config.toml
hidden_size = 160
head_dim = 32
parallel_block = false
beta1 = 0.93
max_grad_norm = 2.0
schedule = "wsd"
max_seq_len = 1024
MLP neurons of a small language model. Each row is named by its layer, matrix (up: input weights; down: output weights) and neuron, and shows model dimensions 0-95. Each number is 128 + 24 x the weight over its row's rms, rounded and kept within 0 to 255. Numbers have three digits each.
After each neuron's rows, "fires in" lists the words (lower case) most often at its 100 highest values on Wikipedia text that the model never trained on. A number after a token or word is its count.

L2.up50:129112106141097131115069118168145165103126088158145128116116118130133141124153122122124131119147074123109147149085121137150122097079172136137148160128151137112146138082120130141106129076105161119118114114118154136119176129126117142124146171111142147159057140146129181123132110111124097146
L2.down50:115139124131138122171163131102096125147140082070117135173117106157109085121048152127143106093110099140139108096116089132178141118162152136132137144140119159101126142167100137112128161150137140084122131164106179138144130115165116141161108128140127124122136114152150143114145103129134101078
fires in: "he" 32, "and" 19, "she" 12, "her" 12, "him" 7

L4.up399:116170101114162157105076144109141131081139131185086120108115131124119125128165163142131120128152126071141155160126139145149151150095105094129099132103175142119142086114122133133106107123153163097178128091101091132129159154115126170124115148091141107135122130094121121100129121118096127132
L4.down399:129142167133156108101187121114121132143129097125118159116140087136125109160122114098130117112136102100141134072146105128184097152118114134118129151122114115160161152131157156120126120104180070105140100127166112132163104143115098119089136140127143140111133121122096095107137167177145152172
fires in: "and" 26, "s" 25, "the" 9, "a" 5, "lost" 4

L9.up548:147115111099152138116145129115134214072185115112097115140089109155123118088156149124117115084140116141081126127118151110125157140123146156124145122124114139132144138129144136135125123138093103119143124133092169115149119151110163083143148113135132107119099118129106130162167099131123114114
L9.down548:111120094100127102130175103110111173145167122138151137098112106147093121153102115120130103102158124135102106127105077134140157122124149185146136138126147141161134151170142171095150128122137113134162112159090185078151161135121148099144160129151082139126101133102106118123154127133110082139
fires in: "after" 40, "while" 12, "without" 7, "when" 7, "of" 6, "before" 5

L7.up439:149136124143078136139110155114169130140121116078123126065101141133152138133091073180125130112099106124143109138159138105113075115126096102136123126132156116101134158121148186101150142161152130163115143149114120141116146187123143132170171117175134107102144130121156147122157123146142112096
L7.down439:147113070123105163139110078103117158126128134127110118074143134142118113136154157117097138146140130090131108152123118134135135131138111135126164131179154122148168151077114201166105130091090130117116119178180140137131124109121115120145147112134143107177154133101155117108133127105119163115
fires in: "has" 28, "to" 24, "a" 13

L2.up519:131139156143138122129132127090130141120152126150097094133174099150119138114130185135133134150104181100081145152091131115152116093062125103111101133133153143158153143110136111161140085115138134142144124114140135090133138115148110144143184128090138132074152128127162188143122128183165163119
L2.down519:149110116148123089140112118136107124122089141100116077141137134145097148151137105111088143165116109121124157114138124146143088090128195178127129113143144115090119125152134114142124096151120176148120104116140130154175136066145120147133146114134120109154154107073131143120117116174145112128
fires in: "used" 18, "known" 14, "single" 9, "similar" 6, "designed" 5

L4.up317:122141097123115117152102122110142112144166149170120109143101121125127114150201119093189133093140147120108112142149122136134098147102109140164110165103146134088126123111165139140121180118107110085101128157149109108123137143136119135101164098111144150149088152124146101121168152125126106180
L4.down317:140080119112139166135117144158122138141131150135142106114085127087086123122174146135145121159124089110113120148096147083134149113133111090150122151116119130130144161116110114121085090143167162123122144119155146140119101141055114128130099103143142139094150078153082140125140162143149184117
fires in: "university" 27, "to" 16, "would" 11, "college" 6

L4.up537:127139115141102108139088120116130131131107123077167102150066138150128110126130141112174124145147092163094135186155154148124105115103137142155123127114165117124140165142150081081095128121138119171142125124161119121119166104119145134149137150070134090127118158121143101094114158149121134106
L4.down537:150131119097101140152110115097104143169114136064144147139120095144103159179119101131146121134154159119133121134148122160112121153125160127114117109150141105096161121115097083146099142172080113131093135134121126108176122142133164122112119151148145154153079120124100140150117130179142124159
fires in: "over" 17, "most" 11, "more" 9, "long" 6, "out" 6, "much" 5

L7.up116:118102109114103176141096133110134174109140111195099089115110158122132115130149121112084158159130123144133141125083153149137156089114149114130112108112154106081159101121151111133131100121092170103137114137131100087115131155137115075141152098141160117135164103095136119096159083138073154114
L7.down116:152138116114112101100156105125167100144168122130134133171149156130149152079154117134137079113158101106156113107096134103130133139174128147145132109146148148124098122160127082131124133151104113104129147069109143122128137149116118136105137145128124146126072137119129143147131139111154087182
fires in: "his" 29, "for" 16, "as" 8, "from" 7, "into" 4, "her" 4

L4.up447:109156134120141138144130112139063103135119150170140134168129133134128093148079176133082173180087145149125127117074156114162131125131126146154124149135151113106111137117101105175108124121138134144146146108113122139117115151153122114111111124173094124111173161167120100116150075130110117084
L4.down447:113190147084135124159121129185120087101142086155106145142118149095147108149118115097083161125101109110090124102119098187122115111109129140126140121113119121122086138159151118079171109158133133117140141144117142101162154115152110154143118128139111122139110166097124106096140112141090125099
fires in: "part" 31, "one" 20, "member" 7

L2.up164:167143130097173151148141136130135108086121141107103140127100129137146116101122109127151135143075157190091129179120152159140151131115089137158109094146127123105127136130121105129108123146108142122138115150129136085089107064105180119140147150129103143112074126137109084145171126108130130124
L2.down164:151145124093178118104156099089146164118114106105121111096140139139164137121103111128107116141131110125112117154094082164134139169153165133128108116115088175097142112118123135131132147148175140131183118163107091106127131097124168116144143159152064092131139129115130135122161100101149138118
fires in: "after" 39, "following" 33, "until" 13, "before" 12

L9.up160:124136148110141100144109102169093119110127150150162103191136138065102117120162118139099157171111133137120140138136109134167131093111117083160102151136108130122157175102144117157132095143133165086112119160154111111136177065107127136125133131138129155127155111138141139137147086143111119080
L9.down160:117120106099142147134122126159112134133119145142119148090138124104136131149115133145131145106110108097122168129177141098181111113109165099133108109127135129108107123131130171141135130142100136094166107108131173077154177100120159124133095150146137117108102145130133147199093137111145151104
fires in: "time" 24, "career" 14, "it" 8, "position" 7, "life" 6

L7.up197:172169160109067147163098132150107138103120118143086132141146118151100116162067132156137121116109151144143115134150123143152146141163136136110111102125098114104098099080119161117132158137134116131129122099164074108117098108140156097112118186104123116158126129128154122140046132135142148106
L7.down197:110155128130135114127151117167113149127129159142132112135146130161160127118120134104090140099181104094174126101100133100095100109103101097162172092120111102121172113161136140114126149109140165140112128133130112159099122124084106102127155149136177153157125105160125110070144114135132136169
fires in: "that" 52, "there" 6, "how" 4

L2.up389:117136151153161170103122175148119139095156113123154128109120092161156080111150157142133117138127100108148133116138120066208119142109133137137109126104113111124161120101136115152111162115096132152150163156116137173091135123156112129115143136114115097101123105114126157136171121134132151156
L2.down389:151114089129149175144108112132154102135136161161108118145135140140099113107101124116144158099142162127169148146152121101123141114063120129094157164120120111145113175111096077179096133116121163124136137120138143164120181118149130120139175154130131079126131113134108108122086102136129147153
fires in: "home" 28, "seat" 10, "win" 9, "away" 8, "behind" 7, "lost" 6

L8.up232:132160123119148115169104168147130116118109115147119125120117080158118117119099160093116136126148144146112140160130131114161110094112122160099135104130111145137133130112136129124110116126117099084140110113106082148146153113127122099142129157163109151122135151141112077126127173161149168143
L8.down232:129164124135143116141101080144126135119135135135124130119145157086123145126116132111116113157141116124163089114126112150153103135143120069139154123120108149110156093121166144152134086128135166166164135099132167108188110140106163089119171148094148130128170129171096112115135120078102151089
fires in: "there" 19, "well" 18, "out" 5, "to" 4, "every" 4, "over" 4

L2.up72:151147129123196120139122121112116164116102155098137104115153135117112131117182144140146152102140101156133100134160147093101130109086120101117124156118142146097169117137139125118160108111110119111151133107080139132136101181127089101121149097073162136104139139110131106158157114111154127136
L2.down72:149178115136137171102132116139192149098125109096129113131097103100086126140152117154140117144140126097152124131166129132118168156102174126118108091138139107102134150138111107140178085110134113128152151116115145150135110122144099121115118086127167137116189145107134171120127161130144124108
fires in: "tour" 22, "sport" 15, "cross" 13, "airplay" 6, "light" 5

L2.up113:137090160107130098127168157148130145160114109154144127143115132090141111142132112123118147150092154087142125193142138134122131138132102159088109088147154114147135135136119101113106128133100150124121137144154118169110135127127083166150176136133151146128111123108108097063119159144070139110
L2.down113:133123160170114091089168126112127121134108142126112126092165091093128141138173106120137115127099112102155146129132117154130173141114139128102107100167129099110091128163128119141105123144165164099159142183121103140131125135137129104121121138107127125146181100108106110066139119139087108131
fires in: "so" 17, "moved" 14, "very" 12, "too" 7

L4.up55:189132126165159103172130116109150190103093111132108121155141101115146127123176143139116159104135148182128133163128144173125120112121114134116139146116088123110124147119169146140144117165105127139152097119140108087108111113135137067149152101128129153128080087120116103147140138087151083108
L4.down55:118099150146129089123094089083135164091128099143113116089133151097128145094107119120149090123145166160066097176150111135121141141136102116094143142116131135066152150102124111138150113166145167083180163157111153103100118119115164111143156113125082122124128128100109163147113111117147107166
fires in: "after" 56, "while" 19, "began" 15

L4.up367:121163155108096156126140113145149136128135184129158119136101105148122122162106166114080109089145130122117131123162122108105118081112121129134148136083147167132112100128148158089155140134127139143105133161139136097123128103126165147111138100176133150138145130105088134156117133144131152148
L4.down367:136150120137141085110125172162136119156105093141131123150127118174115131128130126175147160149170119113152192119112123123115173110114093138176104078110113105112146100143169122127112122130147150134110107141094064157140092105086173119118114163148133149128122163153117128177150117128143145100
fires in: "act" 12, "school" 12, "awards" 10, "year" 9, "award" 7, "association" 4

L2.up502:110131109070115118156125112122137121118163129160112119141103120143166146086138113126120124134120102114101111144097180152164124182118146125122128157169085165175151128139098106127150083175161100135105149148153139139154161142129104101123154135081121099135124146123117104123152102140132136126
L2.down502:083140134108133130129188110130132098124082121121109160093124150160120168155114137128164125134144125059152099090086087116118107130126129131118122139159142152126131146126076123135179164151123095116145120131140149124073155135142147124143139117120146115119121172126142106164133121119111140115
fires in: "to" 64, "against" 15, "off" 5, "toward" 4

L2.up400:115114142177141136149107121165112134095112128123155101140133115180152130152165099135147144083153137160117141140137118097148135098134119117118139113133139149108135124176106095155113081079118115104104100117155163143135143142147120142088138109100181154088087162094114117102106123109153104147
L2.down400:130120145168095175130112107117136116138104126112116129130128091130113137172143173146085132096137174162136114133151098104105116103064144144135116148158144136116128114144151132140114136094150143076089068137152135127170117136112115131129155131120117103125161161150154110093163117131109138143
fires in: "known" 26, "such" 25, "described" 9, "genus" 4, "madhava" 4

L10.up98:177126115116119123168179158128098083094121120089102123133113133140078113096172142132107140139103115119127103150111170118164123120103131148122142127159108141157101129114158141158100109092123130149113163131126129083093103120104142105122138134153163149095120118126134150135162134115170151118
L10.down98:173128128189099128058163181100103144137152102105094119138107124140134117136144145136066149123133176128134124137139124144159104151089098128170160092146112176079135172106123131082150118132136106113144119127120118138162172141095125120137129146154095111146107115106163121146132089170122129143
fires in: "in" 79

L2.up179:128148098120101132148153103096108102170111104115128141131153116125115121152150143157132056140084180165162125147145092136112098131123104134115119151131138077163114140121127153118146076117124124149119136103155143183112113113108135128145114150126088162109153139129097127102105115157130140136
L2.down179:152111112114094180154148116124149108109111108094115109131136150168106167100098185105093121117136144144137141148096094120116128128141165100141123111159134132125117104137116163139150137163120119166128092132123116140136162125156124124117103142120097174152095079092124138123142139122146111116
fires in: "it" 40, "these" 15, "which" 13, "such" 7, "item" 5

L9.up522:182147208162115144132092161096130155126123129109148117112080120143149155131134100119159104129078092123077152129124118157099099124173129123158149135146146125104141105121112156117123084088111156108165135137123101132142140146111127151179126091124191120095150133106133174099139105117127138121
L9.down522:130150081123132144142127101163132134097117116153092149108132132158137149124138151135082130124055158116120134114158135139141136123148136099116141081125117105126159144185154156134172098154128137109116145128089131069136158131111155129152124159170085086150178050138135144144134160115108131123
fires in: "a" 18, "the" 14, "s" 9, "very" 6, "so" 5

L4.up535:131159133142143122066127100125105130106135128126107115122128139110158091119129138143108120124144080154120155086153127121096097120121108103140089112123100097130150126100145155124144142116166143077148083112166086112109119163122183099119151151092164139092135145156139169105155183202141121115
L4.down535:119100119123175137130118127119138105121117131152093149171142152111109154146146105113127135150121103169136141176098192142143134124145137135146144147101133091163071138144104135091115108147130091052141130128120123123171118145131151126122143109155113080123192161078132150123122147152145133111
fires in: "were" 15, "of" 12, "more" 10, "years" 7, "available" 6

L9.up154:144086176128101127140174142159132151150164151145097180093127108120107118168118151138131147096119156069119135149143105083127138139137106109103101168146123104115138128080094128150117134136130130122118137111135115106068116096160133124124155101153132097133120125118167098113128144188184097103
L9.down154:149101101137135122120149082145124157156088152156113154133147116166136119144112124098153100130143109134100150138109100121133123108143159121118095132127124136090104084133128143122137110116149131133095175164116100122136070132122124121151143123110148075181172119121148189138117136130102147144
fires in: "and" 27, "to" 22, "of" 11, "with" 9, "or" 7, "a" 5

L9.up157:114079159162136124145103167149109178126118149098124129150127105126118126136115160158142111139148099191143119143128132151120138118068124126137092109131122119114116147093161151125096087144154174163152133116151152138118069147088124123127140146142093135137135141143107159160117128134134122098
L9.down157:111128182126134129158098160112130132135155150144110135138080116135115101159124106172102162127129109167146094150107128171117151136056104086141117150137133120105092155158127128122141119158109150161150091082145118136118139143122124125119152102145113094095114135097112164163135116116135120119
fires in: "on" 39, "according" 14, "stated" 6

L10.up28:161148106117128168100114136176139144111134121111152147107127112127137133158135131147141099082137105134166074124133118138151154097148162141096115116124146127105106129123142117178139114125092138081155169136101147133117121132100112173135144132118165115134173067115159125125096128132115112120
L10.down28:135092151145104131136158129138132114166115140107122165140087109103115148154165154138108157125163127154164128149092124116142182161109150123115167135116133134097172109110083143122109135116110129119127112195108120117082103097096131097098121098126134106098102142102139149101121124116140142129
fires in: "a" 53, "gone" 4, "2" 4

L2.up87:172104164170132154135101133158137133117136106140082139188101148082137103101126147147130141113089119148052137109153151155107157116110109147169126129117126094147110151115120130108117099121134085110151155103066108149099125138126142127157124128141134126139158135109119111114127122124156144140
L2.down87:153107132139135133182186114168113104130080094126134125108124143113127106109139117133132109145170114124131114128144107148120162113093145126154097154087121144146164141143092131103163128123136150139128112111083134174131138119099132145175120125129125118155140176117107171104133148056150153132
fires in: "two" 40, "three" 19, "several" 13, "four" 11, "five" 5

L2.up417:143151134130137139138137120131142074113124173105121104143074146124148145145147142164063144128198098136164136138139132116120127098104137178136170102115123134131129123149091081091146108141129123151067115124127134133085134107147140159179128146108129123093155129126114108133153128154146114135
L2.down417:119126148116169146157155153113153068124083130173135131133114145150134164113129098113108079118116131141129094119131148113140131106160159131072118102114129110135145119172117117117129116118129135137126143128140145149141176131103167185149118141079127109159083105127101129128131130160157094144
fires in: "a" 37, "medal" 9, "long" 4

L8.up370:151139144158094116127105149113144165066097124127098142105142120139139119107135110137156119123134117171143176160133139158149129178110094137129121104107135110078191119136142151133156108148122082135143134163159145126116118138155105107077171135148109135084103136129140132111138082136179136106
L8.down370:109086139115157111147133087130121133136184143151136122089127144142138143121132140135167111106146150090177081140143124101141153143071112142116139135108107137135186082156086175107141139116121162122149132168163131133104138150108094148151129105093122070129085108116111131137127141109150097117
fires in: "after" 19, "had" 17, "on" 12, "due" 6, "have" 6, "having" 5

L4.up598:138155111114152145152081111131142154103176125119052146123135140093148158125124097136159120134129145116159154146100128109115150145169115109129156150150117131098115136138124101116146132116131133121071128171135142103128079149114164123117137113131107125123127110175198123109179136148138142107
L4.down598:091142100067150161124154085143155123139123169151102162109146133144135125163133119125112114134127150098157100096100079123104123151172130144097114163140139140105135170097112112152173142126160083123073109152120181145129104116139135165117148113150139096117084162095171117122120124121139124147
fires in: "to" 79, "would" 8

L8.up513:129123124165104119111151109106141132115150096119123151126100093139141120127167097117149118108134126157095083164136145088160165083162106123104141107102124143113167129148145094123127146131121145135109132112108065153135135067135122140163090142155130116106140099143134112116136146160108147121
L8.down513:112130106107096186123115112163124150154150101117095136115082125133087124127160128110104093155131112119124090119122116147129126146109138136129122143108117097121128159124147133130133120132087179130132152133173106097204157138140136106120096125159125142126114097129121121095125124121124148180
fires in: "more" 27, "other" 16, "most" 5, "enemy" 4, "their" 4

L2.up116:124117185105134166163111113136148096082117134112134152137125140146154106122105161139099149144103116185141115140135155111154109134161092113129131149086118124133128132130167128094135128087135143086117134132113151117117168140146147113094153116140142103090120122119114074156122122141115107102
L2.down116:176152126086096098104123142141129108131117132104137084125149127089102120128103095115125167132132126135161076126122127143161122139118101116127089170111159134135119126172136132152126126172130094092095126141111144142122135138137183124093127126113104148172158146135108155133104151098132145098
fires in: "tour" 23, "round" 14, "competition" 8, "race" 6, "match" 6, "championship" 5

L9.up610:134104130164135106155164132124122139125153134144096136151135122157132096169128127095096164105117129096091098189092150154133112130166131116081114102087120135131151123101117095117158122092149115106135081122126100145139164154134111111112166167140128130157134125110103119110135085155132177155
L9.down610:138127098114096093109136162150058110154141120131134103162131115148184142128116145104118152142128095122120106139089136105107148106111126141119148217119120091163143142128114145128110139101145153090140099135136128109112085148142164106147126143160121150179129120128141107121116157108126095100
fires in: "in" 20, "the" 16, "and" 10, "south" 5, "of" 4

L4.up205:162136140124112101112120123127040149132125145144114084183143116141165153110137135145112110087142125144123103123103136145108066144136137148147134096153093136101127098176145134119137138118156094121105127163150108126113125108169122109126147096097165095106146135134123128084136158147117113150
L4.down205:115112136139116131183109134110142129140114116096116093073115144108108128151121140148120132159166148082118151164092112103121142170098112050135130125164091133154142144134175123121157121124118138097129090101153101128131164105109144125150167164142142133128108116102118136147108130108175147111
fires in: "of" 80, "from" 6, "killed" 6

L4.up337:160131109111130125135118129139126083141060122163110147129159148131100104135136116143142149092134124151136115132108137103140167148105111117148146144136117114114105159123136118124118117078137114177141150136108124126073123121122125161140177099146177138134111164139117057122134112086114120142
L4.down337:123145117121112175119094134128108139081140132131106153153107117150135130118148109140130132092120088140090113145180152128112131119121155133100105078104141121142139122112111158113127134123099125123145138125129134097116157113089161163163120079130150117092111172118160150078086162161144173137
fires in: "for" 67, "plays" 6

L4.up17:109146143091133124138150097134100122144145105121129154152112069161093129137136190136180138101152123094111124142131146155130149132154144152154138135124151131146126142118127117125098143096142175123117128159154107157140158135132137120090135096101108143114166124140132102096109158129112106167
L4.down17:118141103144109099139147139136125158110099138157149089131106088109156139128139130132095125130156116149128131106091149110135134145127105162135107103116124152107151143134105149135134103115086136161119126146126142109128153089171168128118116122114121090139121124125045133162097127113119146160
fires in: "over" 30, "up" 15, "back" 8, "all" 8, "among" 4

L7.up281:153122109112145134085110126155101146130096100140129096134130119136159147120128134133137148129170145126138118107148109092139111114115077159139151097138136153118128159088153152100130106136093145140148130149169096148101104141123161133133106129107150133155176145149117119125119096101138142143
L7.down281:158173154135095142158118123107150161113133121140115154115086125088146149116123100145116095133153114118128101134173135109125118146115139102155122123144122080100111123116095124097158081132158169135145131140065142115112111158083145109130135099084117156144145123117143115131110137127107190149
fires in: "is" 22, "born" 13, "a" 12, "american" 10, "japanese" 7, "of" 7

L2.up628:147096186111103123119160133105153135122124130136122134124116132118080161114150136147132140093131105120096140085133119116136120138165118137078102159137145123062114114180155096128148101148103135135139104134138127174131131101159099108132147139125195153091086125106174179122131140159149149106
L2.down628:120088128116164148168075141120119097115090115166103130092077116130124140125178115149118125150112114116128141136135092163132149126102138145126142125094103154119126115157123127125110172125146122150129149165113150124139120129094156147156144168129109059134138132151163148096126115154069155102
fires in: "her" 60, "them" 12, "too" 7, "very" 7

L4.up336:160103126123122110127126116118108173076163165162140088121177142118137117113124136186121091082136135168108137145136117140155121160168111122137095114133118118141113118132147123135105141145079130148161160114109070117124104129131122134128135124095163132117092079124192121132113120140136138114
L4.down336:118126141169111111101185092111137158136116126129138150090170132091149127156135170079153113131140147112109129096171112139147153132123138191137118130102135129116130124155132119107105137093087129096142155089079100129148159159140153116131126095119128093165129148109119128187135124148151119129
fires in: "and" 48, "or" 21, "but" 9, "are" 5, "while" 5

L2.up52:103149070153133106133143128105112163116144152131160139154126119103132129109125165141109105132111114094115150140140123118142154142113134079135145139139113112187113146102120133124158097131138112158113115108125146140124142115137094141135149166102152107099131146138117165112098118158164149170
L2.down52:104122123122129129191115110119076113128128151112110114107198126115117135142147144153131124102167116108139160105140104168152133084150139155137105116172115140121156086134096132136127103155090187155156135119137113106144134114130125105142132111088153067141124124116109152092097146168112127146
fires in: "large" 15, "single" 9, "oil" 8, "heavy" 7, "small" 6, "blue" 5

L10.up431:142100116114105122147118160096119084155145131085116118105114138111126150122106171097120107102087157125115114135135166112144135112080123128141120120132119118120152134141108116127131132074119173172137128159136169087123119157143165097099132091132134114154099134139149113127153128112154162141
L10.down431:136150152113126164121137202141124152096115133143110184146113137099175154149126156158114137086176099132117154124141135118136145105105100095078133137126113150115145129077128135121163117138126143137115130109133159165139127101102103154157142088162125077108146073140124129138105139169123167138
fires in: "of" 15, "for" 13, "with" 12, "on" 10, "lost" 4, "within" 4

L8.up225:187168134159121096117116119134170145120119122131108131124082121141118179139126098137138123071135121146158149130148071141160134122151135116138139129122152117114135128138111111107105105104128151136135159172109105153129144159116139150147130139101089141141105155161115120124148146114094126117
L8.down225:119111120148141129152102092130143114099127141155148150144086149150133131126143157190153093129125127114129107105129135089123068128109147158106113161117113141147177111125120137142099134151121132111081102158127141115113113122177153144108123141114137070148079146121118132121117129165113106139
fires in: "she" 28, "a" 8, "per" 6, "every" 6, "he" 4

L7.up502:120120116131148144166089145141125138133087124123104124122140092117130122173120137131130139143140155115133148149108120128119119127104115132125118091105194149129089102124138132109114095131113108118137131103156117096108179142123133134151107168131100147131140098065132148152130057148158093098
L7.down502:102154153136099125094093121116107126122129131141122107124138157164142201127152128131142111081169084153088144125176136125128148096093107164110146103176085101108126166126125123153125138143125152104139151133164134134128117118088090123124115160079128123145154144136126113098155139125094133097
fires in: "in" 17, "years" 10, "july" 10, "of" 8, "september" 7

L2.up496:129131118129097119140077101135154114119093125143097145132100140119141138102137112148128164090115147206103147145194129126192136160104104157165106095137108102138132180128162135127108115120117134108151149099130127120116100115196133104144108161097135106121123103073098117099166128139102106100
L2.down496:121124099142099099110111128145158118145079122136112131161139153115176124121093122146102169076105145145122115080094094137152141188133155157107132100134152169135175153128159112175097123140084104112125112097141121152115119120100115088145110142145141130114149118094151127088111124141113115141
fires in: "this" 100

L2.up368:172144160109122125154107102101145132091114097140120132132103133139176157087117133127098116121121115173152172117159068130166121136119109131108118084110080095138163137109147129120122093105124136170147150117161138147103129142138130093138101148123123108086117143125074105122141131113126160126
L2.down368:087148142124088117118105145131123080135140099102150127115162098115153162137119105134192114151130134125122105103140101124134117179149116145151142167094150074141109149128101127151158092143110107097133159142106117110135124102123142121127135178123129133098155140124143087167123114162076088105
fires in: "this" 23, "these" 10, "it" 9, "win" 8, "p" 7, "those" 5

L4.up397:133107137121100118088093109121119144101075071139125134139126124175129134144178130101159081125167103067150100146079131176129104133104116112151135132132138185113119149139143084140153107090118141122107113151112139118115138142111086141168105143102128114092127114139144168112140130141147135132
L4.down397:093108125151114096123139106129144095158099084116124188150138114101132146098132117098119125118116132128135099072169171149172088091142138096125119149133101096130111114161148092142147112170139117163122135137107152101169145122100134154170115106086120113131170117133145164130117127158123165159
fires in: "as" 44, "the" 17, "everyone" 5

L4.up630:149098106153190112103167154063088121125150103169097168146127093114111113091128096170081114112158136112130105141112168146132120155112102135131120098138144107176122145133156111157170145169141126090136109153109131104107135149128115152143135109112143105159170085106105167106116110137120134121
L4.down630:144171087144159124110133163111127142103119082074118129144153125132086131096140122094141115124156105156126068079126110116138131151149121121149100122079105149118106123153181160115093116103175107119143123164134170123150100113121114156114123138102111105073124128155154108166126137143147120141
fires in: "s" 20, "early" 12, "military" 8, "polish" 5, "political" 5, "loan" 5

L10.up414:121119147131128148150097133177153123127122104110190131133116122163089130129123131146095147145108155160103125152120081126125139163147150158131106147138134111149125174145120159108147117103129149162138093098119114187104129138131151134132117147108123083130155108130130121110171079123175152100
L10.down414:127109140171058098143149173129114127104140130113109159177102119125148117127154138099155143133107158153151110106134130156100124111144124179142159163106126124094155110168087103118104118167153115129126126145096127145154103126110135129113132142141079063181103136174090140111087121123125053138
fires in: "one" 20, "two" 18, "first" 6, "three" 6, "four" 4

L2.up115:164121113130129166096121127184118139101134120113166136120143094103115111150143147151127146080126137133137083158092143120083133122111143086152133119111105124121121099095133152095141157126143150124106085181105113159139098121113126112131152116130126159116158115137109106109131110161103139146
L2.down115:102133097140130112112098161170135141147133140145146157127137141109143140109117096148130142102149105087155118108120138131144133085119160118139141086148125113132103090134108084068110158118161191135096086158122131121088134100117120145119122091144145106104149105129179161121102084085142126162
fires in: "awards" 20, "won" 12, "nominated" 11, "award" 10, "did" 8